config.yaml
n_layer: 8
d_model: 640
n_head: 10
n_kv_head: 10
head_dim: 64
d_mlp: 2560
vocab_size: 8192
activation: "tanh_gelu"
norm: "layernorm"
norm_place: "pre"
norm_eps: 1e-06
positions: "learned"
qk_norm: false
attn_scale: 0.125
bias: "all"
tie_embeddings: true
parallel_block: false
init: "normal"
init_std_qkv: 0.0179
init_std_o: 0.00449
init_std_up: 0.0179
init_std_down: 0.00449
optimizer: "adam_variant"
lr: 0.00063
beta1: 0.9
beta2: 0.95
weight_decay: 0.33
lr_head: 0.00702
grad_clip: 2.0
warmup_steps: 312
schedule: "cos"
final_lr_fraction: 0.0
batch_tokens: 131072
seq_len: 1024
doc_mask: true
train_tokens: 900600000
steps: 6872
dataset: "wikipedia_en"
MLP neurons of a small language model. Each row is named by its layer, matrix (up: input weights) and neuron, and shows model dimensions 80-271. Each number is 500 + 50 x the weight over its row's rms, rounded and kept within 0 to 999. Numbers have three digits each.
After each neuron's rows, "fires on" lists the tokens most often at its 100 highest values on Wikipedia text that the model never trained on. A number after a token or word is its count.

L3.up700:422484458560478513471528501422540466485430540533518535524634517490558501504434468408442469489548489496499564480545411578600536473551464405554516511496468549429551506432507423490422476482460478488475496511522671498444516404464532479595420414403389426491512500420474475477510503462478477468502494508430471537490481535453461381466491504433442530523473571550481474493506470556512535523487522449478491444457491591542495360421470536576495462473485555450484519529496561611488464556427561412518556491485505531518603503447516496500501542457451511477606485574438547486534518556532533423
fires on: "s" 27, "=" 23, "R" 6, "is" 4, "ris" 4

L3.up1127:493482518509550485411526416509532548556543491472465569339489508580500473504507550548601510535460457547430459530502470570519574619535503562508486473472417480451476409475391539531474499428502489505550481448503599539464478526470508433461447576444382484517548534529443548534539467466460547545493516548403444420549544489510414495608509452520500512476428541523548519569596479498526420493506483443478487519454552499524439584528525512472527505493472430409470495523558442549471508476569549481543521571544520496580500471575559536456493528481531467474458555505516463601567397554432631451
fires on: " such" 20, " each" 15, " the" 8, " all" 7, " that" 5, " so" 4

L3.up965:354491559479495443476540616442529482510464579526450499454600544392510353580629479555522464560527517547395498564468500491504544559461539502502553367452477580414532526481426466477496496443451542523584553562549518502557407564448615506550543566495421552617561557539548470419483512419513590536497518475544472495514596462410463453542492490429480425504455508474473530467501528513483545525558480469438486380564573461576551487445539524528527484501507424477446557479574514475503535488458530528461447602452515457500471571495481488535521512417507467441552498529521559392566536574449510429
fires on: "-" 18, "s" 14, "n" 13, ":" 12, "=" 8, " |" 8

L3.up1113:451447485633512498468500492507522483454490565503508512544485559470581495433503525489572453554553546513373473531548431579494403509503433517453473428530544539571501484457520392476505477478549547499528520617507411481443567522503509515560622469503443410579522489490476457439597520400425563402555597482545488639498532502555435473536502572462480458501511439533475534406488496481513429480488527495546355534465561501640544574586516558551448450451630524525433523552486431529511482546479553531541520516435410483578527510393493543520474590445531480446581520513513530453409551446549466462
fires on: ":" 26, " on" 16, " |" 7, ";" 5, " club" 4, " Edition" 4

L3.up701:421443462478484533515436515473575593470508518412448422473550581482464526549543497500618530640555483581400509551512553511624463459432512573502512607509538520503478508550601495504443442487550549512604607480490417554470533539460474485471544591508532513435503462448566525557502461490516590525538577503501502616561504462518422499547463487494460515537499511596542535501472499444466451447483504503555495540472490449544571493518477518494562524514505498540450472437500497458462511421548542494423380523540500497556526577522452471491481502452510449563457520434391543597545477506543549481
fires on: " |" 32, "|" 13, " As" 13, ":" 7, "As" 5, "," 4

L3.up1748:532445543496441497428514465495550516535557514460477536515468503470488422478521427533524462469624419461459519555513514397554454449495456560491545516424499507500408433500527512434481511441524455494518653490493460554508356428408497514491461510405531414483499548529557511527500568525450544510497465450519497499521488422512499462539446485489537489578573446547544513429451477481431442394537467536552448510493512495530455430530520483435530485520425489421402476610533494586432581464607554586606400499513420506590510491447537509433522463522603528564530519526490495485554565477539619463
fires on: " the" 35, "'" 11, "," 11, " up" 10

L3.up408:495398517363470526474543449566538533437437475456517522545474565481495457447457537534511402540515530435404352538450514534492542538535507477485615491495454524417433539575414428541445519431508544516452478532447501536522519477492583454487491500469451393535534467477558559507528481454423576501564501529441459501466576472516464424489592550487524433522467548544477397461558458398371485593604561494523530535406498439503469482571463502597539518429571514489550540545513490430476517535425519511589428577475484538557498532460565517484516530482587474444524439631570583583464445425532485500
fires on: " |" 79, "=" 9, " ." 8

L3.up1000:427506517540410493519487431414446545504488550568548502500587483490448511513476473498480463503533463510495522583531468416591534453520523435495543470495564552430440563519545497485438509503483497448482542556497554478489555453494492526505447470505482408559532406499423550438537540517454492523486459529542491467508518471524397518526481490528508436545515550425496473532543502538464392476469374505433614437457540515502534433449491580507528431436597510484407496477443524591418604398509464494455442480487398444519535389420391498496570475599518514459541512605491559442491492593497514519
fires on: "-" 38, "|" 10, "s" 6, "nt" 4

L3.up525:499388381558473534497476499465507527478423476460554495510552564465485477493568442509586493452488518449460400558487519492573503555533408468550464488524446562462546555407553514531455508496460544476485518450457493568504490475427474521552612538515530477496399483505502535450533409482442614531507664488532453462444500464400438492591522531454491514534537497498509604582466491412508461422521411494514458530545467474489562562605528513437590426523423474422426527507471560552459453484528543610508488482432485469495516400425474510479521598500515440389500491514527465473546522511432500421
fires on: "\n" 37, " |" 27, "\n " 4

L3.up669:504400370442464506472511475496443567601521482426500559527490515479492558510457513501494587556593496475466495423532549544522462473556498466637510460498406522477455527496554503555511456419531465403473569564574525496443412499450549443516471466468538516482464467518511495485597534534442539495478405544498461541510434459592454514571572436474491437571557600579453452542494420498473535498467505494426434628390446520515501538492503543458557442579502522360406481556496497446423586508564489559585483422427426517579433418445456511490527498565492568471550415475420530532435509577529555581
fires on: "." 34, "," 23, "-" 15, " in" 7, " |" 4

L3.up1374:603490487537518460613548523434573501419507540515487534456550478526459556630470414445542497576515474500455477485489419371608444502452545462511580490466494493545497504409424396501350517485479570486528493615512512604395517553410581518579494559507507546532542403457457535578438507589579419491462459563443497587526518460490457448544520493518426494582528494434472528468440528447483570522452431487456423515413512533597525459496418523547527558448546534488566532565546425532471470477435440550529478622571443505575511517497624497453453524463549544536503504448496528438462424394505517512
fires on: "," 23, " \"" 22, " (" 8, " ." 8, " /" 7, "—" 7

L3.up2530:526487493450543593459595617473467443560519529392466546501453536481555411520461527549547526464583475577434523537603485453507457496485430461500626415488513506482466468490507489467482487395518464455456401508551486552402465586542676499468502546566406453515509426517537499498527469400525470504514499454468528500546557452455480488533506510477582506478484529473456494474434455468548449468580465508494602553515452483454518555507535560514451555573515451467491505609493521524520513457530606541567480562503437534506493458518440597482520582552552536401531428438370499412534413496339524546
fires on: " or" 25, " 1" 11, " he" 10, " –" 7, " one" 7

L3.up1111:447451510531534531527470493517413554487450473390558517475589508377481472611485379498520556548594471535471479538494465413418607484574427473511584530508466512438523536436474508470463434503439570485503451570434532526516513412520419532518462468453398523646538478482485565442499547528444506539432527543490530414584529490458569481515561527474435533518523451520423484395518524449485498392473481492493464508532474489503552484443496541558510547470428473580481491434483518549498519509501571443520455489505538535510536462545525383524559488572501515505552539528484532560462520483419451530
fires on: "=" 27, "s" 10, "1" 7, "-" 6, " extended" 4, " =" 4

L3.up74:516455439489489522462498487515537578477502484578502442559564508499602493565515509483476447473490546510496485433553474598532471514505442423488422446474463594356517552444528400494507480512524474428459578505489564558370506515473564473630541480407507508556513557486481559478586486601393456506485583511449481552426591499468423526538603529446551469558618586546429515567621442479517467519528452452490495476552568469474507493540459582500496414441544614516371523513472508501484572582626430564493477478444448482468459455458486528513572468542523467483538493560471589471581469553567568514
fires on: "-" 46, "–" 16, "." 13, ";" 4, " |" 4

L3.up2413:415434501578491543435512451501540461476515601539515548552488547465556427408548472538476551498513515416443590436546487483535456487386505473470516526505482495535491555527518474494421499453505480534486580482562469543454517505408557420534614552535439461496528504499560444513534582488576532428472485532580522504547589409474545457491526544591502398449531435515495551471559496419501460523631523516536440529488495533518550561542576528552498488522503613451474511539481484455520495504436528473544441567517440474600388465447540480492512497492523519503489436432483521494533522484593472410
fires on: "," 33, " years" 12, " (" 6, " the" 6, " months" 4, " |" 4

L3.up1126:482375500506495455527560434539564547399551534501513459488592570535455511430482509504522523557523479548540484514540478460562562542518467557482515581444370531455450495433533553450489542395492551518495466509539522524490494500414501575563511507429448503568442419512519471609537452499478577508498574485429488498445515537489513464569498519552579513493567546495490474511560468436429538524540491510514467529510463462486598387487422520555537429501522489457501508481521523576469430503451563436596422585548459502603543545525467466539461518502550567467593551527452453531501419611483624489
fires on: "=" 20, " as" 19, " and" 19, "–" 12, " =" 5, " that" 4

L3.up2455:465453514514432498485552425517518548456411546505478497580504545481535447509557471480473538533491429433513521502532409421500512516546644590504514524446495533507445538448468482524468543479525516399453563596510503504499599460529464507581548530498532533534466402487522501559463598470442512474486530517554527516489548381446472456580544498403494495527568584459406453596528437413465448567548527483547408490505558331484487577554495520531522460455480439444508555533457466548495569458490447611556439488495448543544451525570447481574480487545509475510555520506522558498468548557505472442
fires on: " other" 16, " of" 13, "st" 12, "–" 7, "-" 7, " same" 6

L3.up640:455451485429478425426507517487444515521504461428527520477539605530543432453422473515562547531511495505459469419534413484541484548565464600605503462489402552451463503469502404479512506539547550562511527475533500590508358496496513507541469448413471531529551508517505490465496451436468644478525559426497456533513512603511508472608537456485499568502553555502472465393474483435385569526566506556538477501437484437498488460445486522440460510513558505441464591468503563440534490622526435485463509559430528501525613486542496481481471544475575456406560558501533485568520482557419539493
fires on: " and" 20, "," 18, " to" 16, " of" 8, " (" 5

L3.up1633:496489498494475504516512485507476470529462479538460526470506526574614455624485487523525361537532527530445496519531486489601534510461531560462549454475585532536490453427395564534443469499511473565474503487505611522427512498453498521472522569497468549563557460477505531510446478478477482479482460467399465516471487448467493450518514423522504533596487484514405563491452439451471514455442501500529561473392475519497555484460440540513517614541574523427548508478440519538511520481396461502578530578541478512529467403582409578505494541413544518508499648460566487492535450459453608467
fires on: "," 95

L3.up1384:496452569629487513512540545524514526556555559459514573533511535465542519477601536471509517501512484395511525481463468432466598496504456614538586471466523513480500531466527492482513492480489525420523569549519558612580486436519434502503537513469556527570554523485478569520536493476441495589506508465510481417456605474521503393466587417482435417556480521477446458482406497490465511477538486435572532430489547499564577471500487507546473479530569414515517594438591501461509482466577511596535415518474481474536581460451497491462449487496494466432522478481486516537497482496393529562
fires on: "\n\n" 20, "–" 15, " =" 11, " older" 5, " same" 5

L3.up802:438439510442578479465439543464397579448479534400532620463503577495525505490426499515478524541485542524465548531444381507497591525473588455476588487566485550451417550470413457540546410498510554536515598602498471534452470499544545453516532408444483520546559544498568532533546556468556475544532454553469446545504511556470486491506620510516441438470484440552513430520531466578483516526485601437295527434559478480512478503549403456514490451470497549477514491517431508493512517522499534503521371471533523463448475509438455446525480530501535528476517547499467484541547512550393552470
fires on: "t" 18, "k" 13, " |" 12, "s" 8, "d" 8, "n" 6

L3.up2526:503485464557553536490367562494546542479532442386466473431563489481446430446529590440536438542514459528522510586496438573585416523468460545445385534452494508475556519475570555450521467447529540481494555553514498534486502459517489389491577458468531412608509501461514432462503533494510473584575480441564465466529553476572471461518484550474526492547491494578621487584521517460542462410455502497519447538484451448512465488646504575569545527500538469475476511552469517548510541449582614515525459507481499556437539544485519594545523562488478445580555518506418527553510568438489464544
fires on: " |" 22, "|" 18, ":" 13, "\n" 9

L3.up1965:493487451478492447495465488497514464556390518455511520483452567390520460542446522497550577649576388515510500536512469597484459556518431516550500475482444542476491480547502518511549470477538589480513485563536541563564504615472522418490508579434505520548564503503588492508482456486462564534529475446563526523504560545503443413538560463516502587468493501516550564474480526443359559451532448490539507436534487426493583575583499541494545443502422557494537537534395455479519488459485461489513495511462493716468479489547472498455527489497512441543498611493452537585533536548361479456
fires on: " and" 27, " of" 19, " a" 7, "," 5, " Preceded" 5

L3.up465:414487529453535432421566527492496566463586414547482489468545445469489489461404536517402480440507419447492532492455418479422555505486510514477498384476554528559416454616551435590505474378553447532632538517467479468555437438488587556556488517418511488447582485511558550517564511434460502585504622473483468547520554587504472476506489528500551538562408451551538552492559537576492443494516531461520584481464463484520451526464554547581520432522456530512498509522488500523529498430526651546522470544494466506476439436537587541489500523417533547552540584551501512481457483596448501429
fires on: "s" 19, "ed" 13, "=" 10, "d" 6, " that" 6, " all" 5

L3.up1188:505439438508522500463511563557435532535522486457542470522554467445534510505492449483496525533505478528456418420574431459579460572403499557433482513491510505525563610426414483439436441442509548486412551495458560565392534497459469439556506560463452493586394458556481463539411465507461598551506511474525574467554558486434477452547532546474516515534478502400537475531481487506457440496475463481443476557598500383511512489467517476565552451576429393439496536594537429546537478464582491547539436554423545554519484513548504524520462544463482501526541431518453495522511519462463595485
fires on: "\n" 23, " (" 15, " |" 14, "s" 9, "—" 5

L3.up197:395516438487483508513564479563554644450404445546512423489533498541560568557521432483469463553516424515523497455463461487555566484473512437493498479526550578405498560517560519531503511358578567468435626492547567560516588454457477452535543492494526580474540508501554490465581483507512448465453525513495635513398621510530495511559521510441533545506488595468490497597512461479422457434497445346445509487422551580521476488626498549616523518489461515421429584533514531566426622454597397565569511448445496546511434410397513476520502406605560494556477486523415500426536417534554548524
fires on: "'" 38, "-" 15, " |" 8, "–" 8, "," 6

L3.up1808:455421542410582503596548467476471522506497571452496508482532532522424523464488464478559438558482573507415480482547508486494461594589424474555530424421446580417423499544495466506462448448449596504468409454510514583489525464458587471587503516402454491592589520488487503438531527557475560491486511412418441466436608521519487405479467515494518467552441536542454510482557467581408530531471513489532428486462563468553613476459540495557507488486572553581383553438515423476475523418477536570490440554536542489593636567442587449519513561602571628403535519528508505559497375532541455558
fires on: "=" 95

L3.up1418:568380515446510517505481508490442478468487498484533519507416596533436407567510434498504524474526462492507515494482486443473548506542462477505469462506512477440536542538458529429483427491512516486500562453488529482502491437405484516548550554444441553624491518502610505620502449587474511507552524494563496498593532527494478417552532545460539468521440365604463573540528517503544391432551472480519476470519600454499495572592504450553547524487471528500491540524559510507491438523531497647586421551403427498581515475464414388588579560498528500517511502535515501510534496476638537389
fires on: " (" 18, ":" 17, ";" 14, "\"" 14, " |" 13